Weights of a small transformer language model.
Size: 14 layers, width 576, MLP 2304 squared ReLU, vocabulary 8192, 65.2M parameters.
Architecture: RMSNorm before each block, no biases in attention or MLP, untied embeddings, normalized queries and keys.
MLP neurons of a small language model. Each row is named by its layer, matrix (down: output weights) and neuron, and shows model dimensions 272-367. Each number is 200 + 30 x the weight over its row's rms, rounded and kept within 0 to 999.
A block is one neuron, or neurons of one layer that tend to fire together. After each block is what it responds to, as a language model described it from the Wikipedia text at the highest values.

L2.down559,210,220,194,257,229,181,207,189,201,191,203,202,257,188,254,142,191,181,177,197,229,224,146,216,210,155,177,196,207,197,245,219,202,228,199,193,169,185,164,201,207,205,253,219,204,180,171,209,218,156,229,185,177,199,239,218,225,203,212,214,210,226,196,171,187,222,212,156,245,205,182,161,222,142,169,202,160,153,168,183,215,252,162,179,194,234,192,168,213,173,185,173,120,159,198,218
L2.down595,255,213,175,243,209,191,163,162,168,209,154,189,206,176,200,136,202,129,180,206,197,215,161,175,231,209,207,199,183,226,284,159,170,193,162,203,230,158,236,228,178,188,215,207,201,206,230,215,211,181,185,187,215,183,165,163,170,188,172,175,204,191,168,211,229,235,225,209,183,207,195,236,191,260,190,227,196,265,247,191,193,177,230,202,149,182,200,199,202,196,173,155,172,208,200,236
L2.down1317,209,225,201,194,209,207,237,173,176,221,230,168,223,183,209,176,160,231,189,188,185,211,165,193,255,215,220,176,225,157,122,183,216,156,193,157,201,223,250,199,165,177,204,224,206,252,197,215,239,196,224,194,171,173,173,198,162,192,182,221,194,212,188,254,184,241,208,179,202,260,158,209,221,248,204,249,231,200,224,215,197,248,208,214,224,205,239,205,224,160,215,195,184,188,232,257
L2.down1512,213,174,196,155,248,153,202,221,183,205,198,199,215,132,210,181,203,180,198,190,219,235,122,185,209,166,240,152,151,236,151,208,235,219,204,214,177,232,198,168,209,172,237,211,196,178,205,144,228,198,222,186,174,147,208,152,188,234,252,189,207,188,185,259,243,176,178,214,202,160,179,158,159,210,225,138,201,178,197,242,177,207,217,135,173,250,212,211,186,162,190,161,203,206,200,180
L2.down1525,166,180,179,183,216,180,228,212,241,223,216,229,218,222,204,131,215,200,176,194,270,232,158,209,260,182,219,177,143,196,215,175,221,181,212,254,179,217,221,196,155,191,160,207,203,221,162,204,184,238,208,154,207,214,228,250,224,212,186,226,239,213,203,160,190,177,242,153,142,195,177,174,236,209,202,188,226,175,180,176,142,206,180,180,197,171,205,158,135,197,215,183,171,144,207,167
L2.down1572,168,153,175,172,184,234,157,190,141,174,216,224,219,134,182,152,210,256,217,225,163,186,169,182,188,201,204,195,211,185,242,182,222,242,185,246,254,170,228,189,188,235,254,178,134,253,173,187,255,188,145,223,179,218,188,113,192,228,201,183,213,193,223,239,160,194,222,192,180,210,200,204,200,182,248,229,204,209,160,230,186,175,175,205,174,213,187,213,164,154,222,142,226,236,242,194
L2.down1923,197,153,208,130,141,235,165,224,196,211,215,229,220,178,203,208,169,213,186,208,178,192,183,245,173,172,255,181,248,175,192,175,221,201,162,172,186,244,174,129,169,195,213,162,180,183,253,220,229,187,189,190,181,227,211,165,196,196,166,163,215,277,181,143,222,242,217,193,180,180,118,227,202,212,204,248,240,193,214,215,191,216,144,209,183,177,173,191,187,199,231,186,215,199,188,163
L2.down1990,134,185,201,201,191,208,209,178,249,149,262,208,140,216,162,160,199,226,169,218,197,184,189,219,208,190,149,207,239,233,181,196,226,195,135,212,177,258,211,187,184,141,212,229,226,185,179,217,211,157,180,190,169,169,192,125,225,205,233,181,195,193,198,226,230,218,242,177,182,171,244,190,172,198,206,196,214,271,181,171,215,220,201,178,221,191,191,149,209,198,174,182,208,176,178,181
Description: Infobox section-heading words

L2.down264,188,242,152,253,179,179,179,212,209,214,208,192,243,208,236,216,152,206,158,197,164,222,191,196,198,214,162,225,189,175,226,178,236,183,230,210,212,187,229,212,179,199,190,188,198,205,210,255,212,214,147,230,197,189,207,198,151,204,157,228,198,152,171,171,204,240,283,235,228,177,185,194,188,176,263,143,219,150,233,237,232,216,194,198,201,248,177,208,221,164,142,227,176,245,137,148
L2.down412,188,192,185,206,204,195,196,181,265,169,182,212,215,256,160,251,191,231,154,227,190,248,208,231,210,211,221,193,169,177,152,159,192,181,221,181,173,205,207,200,246,225,222,273,190,211,172,184,195,173,210,222,213,206,199,184,173,188,193,157,182,210,185,243,238,217,170,209,195,225,201,230,269,198,231,252,218,146,172,217,193,206,170,209,182,220,169,159,182,184,214,159,154,263,222,198
L2.down430,184,220,196,204,188,218,224,187,245,255,195,258,236,205,182,136,225,205,163,205,212,197,148,246,219,199,241,260,171,198,173,171,195,204,187,185,228,209,199,178,165,206,216,219,216,173,220,202,227,220,122,237,177,225,179,204,194,170,205,165,236,186,168,236,178,188,173,187,261,230,214,148,195,215,178,225,191,199,205,161,205,195,238,217,187,158,233,203,185,259,209,203,209,196,238,241
L2.down509,135,189,235,208,207,209,191,257,195,216,161,206,204,198,221,201,159,168,113,199,174,196,217,169,220,220,195,161,261,180,217,185,193,189,185,163,210,167,213,236,200,173,188,120,260,162,204,198,173,215,212,250,176,191,181,248,217,180,231,169,200,205,207,225,186,233,219,238,192,193,238,172,191,214,185,206,224,173,222,179,188,243,94,206,190,211,220,216,157,264,158,221,136,224,174,167
L2.down1228,222,230,220,224,189,231,207,159,210,185,207,230,212,177,245,220,188,200,153,211,250,204,174,198,216,176,200,173,187,182,246,218,216,205,207,177,183,211,228,188,226,188,258,160,197,152,187,133,179,175,222,162,234,209,236,205,175,213,189,158,225,174,207,266,231,203,211,199,267,195,201,174,162,204,206,184,153,213,170,220,246,174,171,243,164,217,209,207,183,204,184,194,166,225,192,145
L2.down1233,315,277,131,218,220,132,219,208,170,205,159,195,259,154,181,169,215,175,195,197,205,205,170,193,164,203,208,180,191,210,207,192,184,164,192,198,203,209,236,251,239,198,161,216,201,168,255,230,240,206,206,190,167,206,223,263,249,205,151,151,164,251,215,166,220,194,213,197,201,261,203,196,143,232,184,218,199,182,209,219,202,198,171,237,205,169,263,181,215,200,259,185,281,208,185,198
L2.down1539,243,193,227,229,156,221,191,184,200,186,198,229,255,219,269,121,179,191,158,193,201,194,206,162,204,215,189,181,168,192,236,234,161,163,189,162,179,200,199,191,215,222,200,178,221,182,176,195,159,195,239,206,157,199,228,208,210,168,197,185,214,173,165,162,176,200,283,212,236,224,198,247,206,241,169,217,251,194,201,158,227,172,221,181,158,249,176,205,176,197,193,220,213,224,188,244
L2.down1614,196,250,87,175,222,209,174,249,255,231,215,193,203,168,210,220,191,187,181,199,185,194,242,185,204,209,199,183,211,224,207,200,184,216,208,165,216,211,189,128,183,203,210,185,208,144,179,208,219,190,247,183,242,158,198,208,142,190,232,197,202,200,239,198,226,181,163,200,194,214,199,147,226,240,191,140,217,155,143,181,237,195,132,165,246,215,192,202,232,218,213,226,212,203,175,189
Description: Mid-word subword fragments

L6.down182,259,176,256,217,200,195,219,212,236,208,133,229,216,217,193,183,174,229,138,178,257,219,168,206,195,242,183,172,262,220,205,200,184,220,165,200,203,174,206,210,201,164,238,188,206,189,216,160,247,199,210,236,147,180,194,156,166,237,177,147,237,226,207,184,270,183,236,130,202,163,222,183,226,228,149,193,205,227,147,157,176,213,157,207,196,230,218,156,221,209,259,189,150,198,164,219
L6.down303,170,169,186,199,195,227,168,217,207,180,135,193,225,184,191,184,266,189,198,159,164,187,247,216,228,187,166,217,240,251,146,171,185,155,223,223,230,195,232,206,193,215,225,211,200,232,185,193,219,200,223,191,232,256,214,248,166,204,228,228,226,236,154,247,140,182,211,253,194,190,190,193,255,156,193,232,181,195,203,184,229,171,230,192,230,159,168,179,116,180,205,222,216,202,229,228
L6.down423,223,172,215,179,233,234,209,198,206,208,251,227,211,194,169,163,213,191,204,236,201,219,193,174,213,209,209,202,253,226,198,182,192,194,182,183,204,231,247,198,196,203,256,202,177,188,252,166,184,225,165,170,210,154,225,230,210,165,184,224,174,139,230,214,224,168,183,213,207,177,237,199,285,187,244,267,180,213,258,180,222,156,218,205,196,216,228,190,228,206,209,208,194,225,185,276
L6.down1170,215,268,173,183,215,259,220,249,230,192,207,190,252,217,169,182,239,203,143,203,253,123,258,177,228,218,157,205,156,221,201,188,191,227,217,235,236,199,182,158,171,198,193,183,210,196,239,168,161,179,192,216,255,212,271,169,207,185,179,208,239,238,198,177,206,168,176,243,198,138,200,173,202,205,152,223,193,192,281,203,247,228,244,227,206,199,218,191,195,200,242,201,170,231,181,157
L6.down1331,192,175,223,185,230,143,218,268,109,168,186,232,221,233,179,202,213,248,194,232,169,165,201,204,200,203,190,147,251,238,238,175,169,165,254,211,209,185,200,216,120,209,258,184,167,175,217,223,201,213,253,175,203,247,186,209,223,244,201,206,208,149,205,206,180,245,238,206,246,221,185,195,233,193,146,240,196,244,185,233,174,218,223,190,162,140,220,207,159,168,158,258,218,230,192,166
L6.down1387,155,199,176,251,153,250,203,170,158,194,219,223,169,182,144,147,232,167,154,186,212,196,204,218,184,211,199,198,207,212,174,223,195,223,201,174,184,146,195,203,181,246,200,203,191,181,184,191,171,169,205,199,222,195,197,228,220,196,131,161,192,159,171,202,189,257,213,181,222,177,207,168,198,144,199,171,197,205,212,202,174,235,142,193,171,204,176,195,201,170,160,183,263,238,162,204
L6.down1988,164,196,259,237,214,185,204,162,244,185,160,173,186,219,174,209,184,182,182,225,197,156,217,226,181,232,206,219,202,214,184,223,259,216,207,250,188,179,187,188,228,184,249,184,177,202,208,204,203,237,147,220,231,191,187,182,209,136,219,192,219,178,225,197,177,203,228,176,180,215,219,145,233,191,222,184,175,239,214,227,205,183,170,220,144,221,213,219,225,188,197,194,195,216,198,209
L6.down2093,210,267,190,182,240,183,198,203,224,243,226,217,150,238,285,167,207,190,187,193,174,136,183,188,176,214,172,157,172,218,252,225,240,190,184,160,205,178,172,164,206,190,209,152,185,184,244,205,205,187,170,256,183,212,191,184,188,167,208,203,170,192,180,174,182,222,119,173,177,167,241,220,185,221,195,195,158,210,234,188,118,196,169,210,252,181,202,230,218,188,168,186,166,231,174,215
Description: Wikitable pipes and word-middle pieces

L2.down616,183,210,173,212,181,250,222,222,189,246,237,188,208,206,156,240,217,157,190,249,176,194,177,189,271,190,174,176,172,217,201,218,170,246,223,163,206,279,227,211,203,223,223,200,182,184,202,202,176,214,203,242,219,193,178,195,182,179,218,194,151,225,191,227,277,161,239,222,168,205,234,193,205,210,243,279,198,195,188,216,263,213,219,178,187,208,225,231,127,163,205,212,232,211,225,253
L2.down651,165,184,187,181,268,178,224,174,160,204,194,211,156,206,251,212,216,169,188,163,220,223,163,181,214,187,183,243,194,184,173,199,258,235,256,185,228,199,211,144,186,180,184,239,196,200,175,221,203,221,256,170,169,193,146,183,197,246,226,167,218,238,160,176,243,210,183,235,195,218,269,180,151,217,218,199,240,185,166,219,233,167,223,243,256,228,223,209,227,149,189,183,191,145,158,174
L2.down774,180,158,232,215,205,211,178,163,186,196,183,197,201,201,191,200,173,206,177,193,187,246,170,184,141,182,275,152,233,191,193,175,195,180,215,206,153,245,201,205,228,165,238,243,270,202,207,181,246,217,197,230,150,160,161,229,226,157,197,240,252,212,179,189,170,149,198,210,174,119,180,201,166,239,160,258,176,193,221,227,218,205,191,251,169,225,202,198,194,198,147,198,199,163,249,187
L2.down905,171,197,211,216,145,198,116,153,210,188,213,249,179,202,205,204,236,201,177,165,176,196,190,218,158,187,196,248,192,179,158,190,174,170,123,243,284,198,190,165,198,211,169,240,225,223,189,231,196,183,180,230,195,194,144,162,233,207,201,163,205,133,161,166,179,137,199,237,173,206,241,232,191,209,160,199,212,224,137,213,169,168,229,213,226,216,143,163,174,195,184,143,210,227,240,231
L2.down1318,208,163,225,211,195,222,169,208,174,225,226,192,234,174,168,200,238,196,228,183,139,200,139,194,223,156,181,200,153,170,215,205,258,232,202,234,244,237,196,200,173,183,261,206,185,171,191,228,222,192,215,262,205,235,189,198,219,204,178,205,226,229,154,174,231,148,197,165,238,174,226,213,199,202,160,203,195,268,234,181,230,232,155,183,150,179,189,194,200,213,188,156,220,157,227,168
L2.down1632,208,196,181,185,190,184,165,178,228,132,250,179,163,184,183,133,221,247,213,182,205,195,217,169,148,173,216,158,168,196,171,157,182,185,189,211,202,141,178,244,232,246,214,83,173,162,231,212,225,175,226,200,210,194,183,187,194,161,159,241,180,244,205,215,180,190,212,194,189,238,129,230,225,219,221,174,197,142,229,183,197,176,200,132,200,173,166,214,176,212,163,222,182,190,165,207
L2.down1871,193,245,150,198,210,173,205,240,222,214,218,197,217,164,162,159,224,189,209,199,215,241,207,219,169,207,246,210,251,167,266,184,152,250,226,210,179,191,208,151,154,237,215,182,212,241,290,202,152,222,229,180,147,228,207,161,191,202,184,232,236,154,120,197,160,240,225,192,164,215,206,177,188,203,191,205,183,229,225,295,188,188,207,227,195,195,253,233,268,182,217,221,173,178,162,223
L2.down2078,195,166,239,200,234,186,146,153,183,254,226,234,183,216,218,221,236,207,180,178,217,181,159,174,191,224,244,192,202,188,210,192,197,237,219,176,217,169,183,197,233,145,208,203,170,242,187,206,240,215,205,134,198,245,189,203,174,225,205,172,200,195,262,195,187,181,193,173,172,192,197,232,192,243,199,214,184,215,163,182,222,179,255,239,161,187,199,162,243,170,245,193,216,175,218,198
Description: Limited and distribution

L6.down560,184,139,159,173,203,145,193,190,165,144,168,186,197,199,211,191,131,209,245,228,176,225,192,182,200,148,250,221,179,178,142,217,225,231,190,209,164,185,188,239,205,222,183,187,111,165,254,206,229,216,164,219,169,136,228,200,203,185,212,172,186,223,241,252,195,220,186,176,242,179,195,232,272,227,170,198,176,207,224,205,176,198,230,205,185,222,231,191,181,225,149,190,195,185,238,142
L6.down602,181,196,222,257,236,198,153,134,155,206,201,156,186,273,184,187,212,239,210,258,206,236,262,145,159,186,185,209,212,172,243,227,181,249,199,197,238,158,175,190,154,242,210,213,182,203,176,242,164,227,211,213,197,195,177,237,173,238,160,196,225,183,166,192,255,245,210,188,164,190,203,232,211,198,178,170,224,157,242,190,210,205,248,182,235,213,198,208,179,135,189,246,211,223,234,177
L6.down690,249,166,163,227,181,203,207,198,204,188,211,227,223,189,220,245,196,200,157,209,184,232,247,184,197,210,157,215,193,259,220,180,210,237,228,192,258,213,240,140,220,214,234,238,176,228,222,209,167,251,160,238,196,216,219,195,166,210,230,180,194,197,242,228,184,213,161,195,224,180,156,214,246,194,200,175,175,204,197,226,221,204,232,193,226,202,251,240,195,239,207,276,245,221,173,218
L6.down852,207,203,204,163,238,175,190,248,180,243,169,208,208,156,188,173,201,194,170,212,187,160,188,190,214,198,239,165,175,195,187,188,204,175,254,238,211,276,216,248,221,188,205,176,178,205,139,232,214,230,200,175,208,200,222,171,231,173,206,184,199,174,232,230,199,220,208,146,165,242,231,259,208,164,203,204,145,246,219,201,220,146,161,104,215,220,199,190,147,240,216,166,176,198,254,159
L6.down1065,164,203,178,215,241,190,192,253,179,213,164,213,219,221,224,239,181,172,166,207,220,172,213,202,124,201,215,216,181,226,178,200,227,221,244,188,235,169,178,192,179,251,175,223,207,166,239,200,172,221,223,214,134,210,183,248,218,224,223,230,162,197,243,169,221,207,131,156,179,245,235,184,243,259,172,226,236,168,161,157,176,187,222,172,211,205,211,311,210,247,160,187,196,231,191,163
L6.down1304,153,204,204,209,205,136,164,212,123,243,209,127,206,215,195,204,181,145,207,190,196,258,188,256,180,218,176,203,204,192,217,194,192,191,193,203,190,210,240,180,170,245,199,205,252,202,196,214,259,175,209,210,217,209,259,156,162,213,168,198,235,188,200,186,236,220,169,225,216,176,197,215,221,143,195,177,214,196,157,268,249,256,189,243,188,209,199,200,164,211,194,209,229,192,220,248
L6.down1932,218,224,195,195,168,165,193,190,233,232,196,182,155,233,247,197,211,149,194,177,157,164,181,152,199,236,212,196,166,233,214,205,207,207,193,207,213,196,174,267,173,262,223,256,251,193,190,199,206,170,231,195,159,255,203,156,234,210,172,153,205,218,206,206,148,179,164,167,185,185,193,164,235,205,183,227,210,228,175,205,210,137,171,213,165,196,209,197,213,226,192,194,206,191,244,184
L6.down2100,201,110,166,187,205,195,226,248,207,237,143,152,200,168,256,152,246,207,206,219,160,188,228,232,190,200,188,219,215,229,185,141,271,185,170,239,218,194,187,201,217,220,194,165,195,209,194,204,205,185,213,208,210,223,215,169,204,200,221,198,219,254,204,202,146,176,243,216,211,227,221,254,234,225,217,197,202,198,204,159,181,195,191,175,181,267,212,213,165,213,219,201,199,192,176,197
Description: Table and infobox fields

L2.down65,219,229,214,158,166,161,166,249,163,211,234,244,182,222,159,189,194,229,188,222,182,204,217,180,199,259,139,205,233,148,210,181,226,200,217,131,248,244,196,193,217,207,193,165,199,176,277,187,209,213,210,158,147,191,165,188,179,156,174,204,199,148,202,214,221,197,223,211,196,147,226,249,178,198,146,151,176,247,187,206,209,239,203,199,202,141,211,207,250,270,228,198,223,201,199,184
L2.down131,250,189,173,238,230,175,169,220,238,177,181,155,196,247,194,171,176,225,193,207,121,177,147,166,191,223,201,171,180,243,170,150,253,233,236,242,184,179,201,203,209,161,210,130,216,217,168,190,208,204,209,241,158,150,219,212,192,156,210,169,196,234,185,221,190,169,217,196,202,197,221,244,176,196,250,215,258,196,178,207,194,200,208,207,212,184,215,251,189,158,240,152,202,218,246,248
L2.down238,166,261,191,261,153,245,132,191,130,200,177,204,228,172,181,191,187,176,224,196,178,208,149,186,225,173,193,217,249,176,194,185,195,246,211,219,208,226,204,207,225,215,169,224,198,229,205,212,127,234,218,187,203,228,172,211,171,183,175,193,148,236,224,239,184,131,177,205,200,160,206,179,158,173,217,123,158,182,217,178,229,200,174,142,185,155,203,205,209,229,190,224,178,197,228,245
L2.down381,206,170,176,180,194,231,230,217,194,137,193,286,179,250,201,173,123,138,217,184,165,207,156,189,226,211,148,169,186,204,272,258,167,229,173,244,229,256,134,191,174,209,217,164,194,252,214,194,204,165,223,176,165,198,224,241,232,163,190,210,178,200,212,196,202,218,182,191,217,197,221,218,224,191,200,163,214,180,139,214,257,207,201,224,168,151,228,171,226,184,214,213,186,167,199,196
L2.down636,174,225,246,219,192,233,148,238,182,212,231,202,195,211,191,160,144,165,206,177,215,176,208,257,132,266,165,173,173,208,184,185,200,188,247,185,213,116,239,221,175,200,190,124,200,200,167,229,205,185,213,190,174,203,245,226,174,185,200,193,207,229,266,226,184,185,165,195,218,179,222,241,175,254,226,198,200,194,226,196,200,201,218,235,194,180,179,213,217,251,190,165,243,236,210,168
L2.down957,240,224,207,172,172,202,173,276,147,157,236,206,226,202,200,162,191,158,176,281,223,198,203,163,188,233,163,170,263,228,170,204,251,206,143,172,191,197,180,193,234,204,217,187,213,218,235,196,181,221,164,177,164,204,192,160,151,167,170,197,188,182,173,173,243,166,165,153,195,169,176,166,159,185,227,193,182,167,145,182,219,240,181,205,215,246,159,159,200,168,189,228,194,191,219,263
L2.down1035,215,166,210,168,219,149,185,215,178,233,197,243,213,170,222,246,192,241,170,190,231,244,254,143,183,196,174,192,170,228,219,201,190,207,180,196,233,212,180,170,232,217,247,240,199,170,197,200,193,240,190,224,244,203,215,138,228,175,186,253,245,181,146,247,182,230,207,197,182,201,151,172,154,238,244,192,201,206,185,129,172,252,106,215,280,178,214,220,218,201,175,201,196,201,218,206
L2.down1819,187,182,193,224,209,212,207,158,259,180,191,170,225,183,113,222,245,211,200,157,201,200,254,190,169,195,230,209,211,151,148,243,235,205,222,224,166,232,182,237,158,164,160,262,215,151,158,172,165,204,144,183,169,191,208,258,163,142,228,200,223,209,211,203,151,157,136,176,207,176,139,208,170,158,158,198,194,196,195,164,194,248,229,193,196,171,200,225,175,209,168,191,239,165,145,232
Description: Mid-word fragment "c"

L9.down491,190,173,192,162,192,204,231,199,156,197,194,188,216,173,206,243,144,163,188,171,209,230,158,196,202,201,250,189,189,185,226,202,231,137,155,186,232,181,214,185,189,257,190,177,213,190,210,219,239,260,160,190,163,189,228,167,160,179,191,222,166,188,190,202,173,239,129,201,167,205,225,222,155,213,215,157,227,153,226,197,201,231,161,158,191,196,203,227,191,179,166,192,166,225,218,188
Description: Mid-word and phrase continuations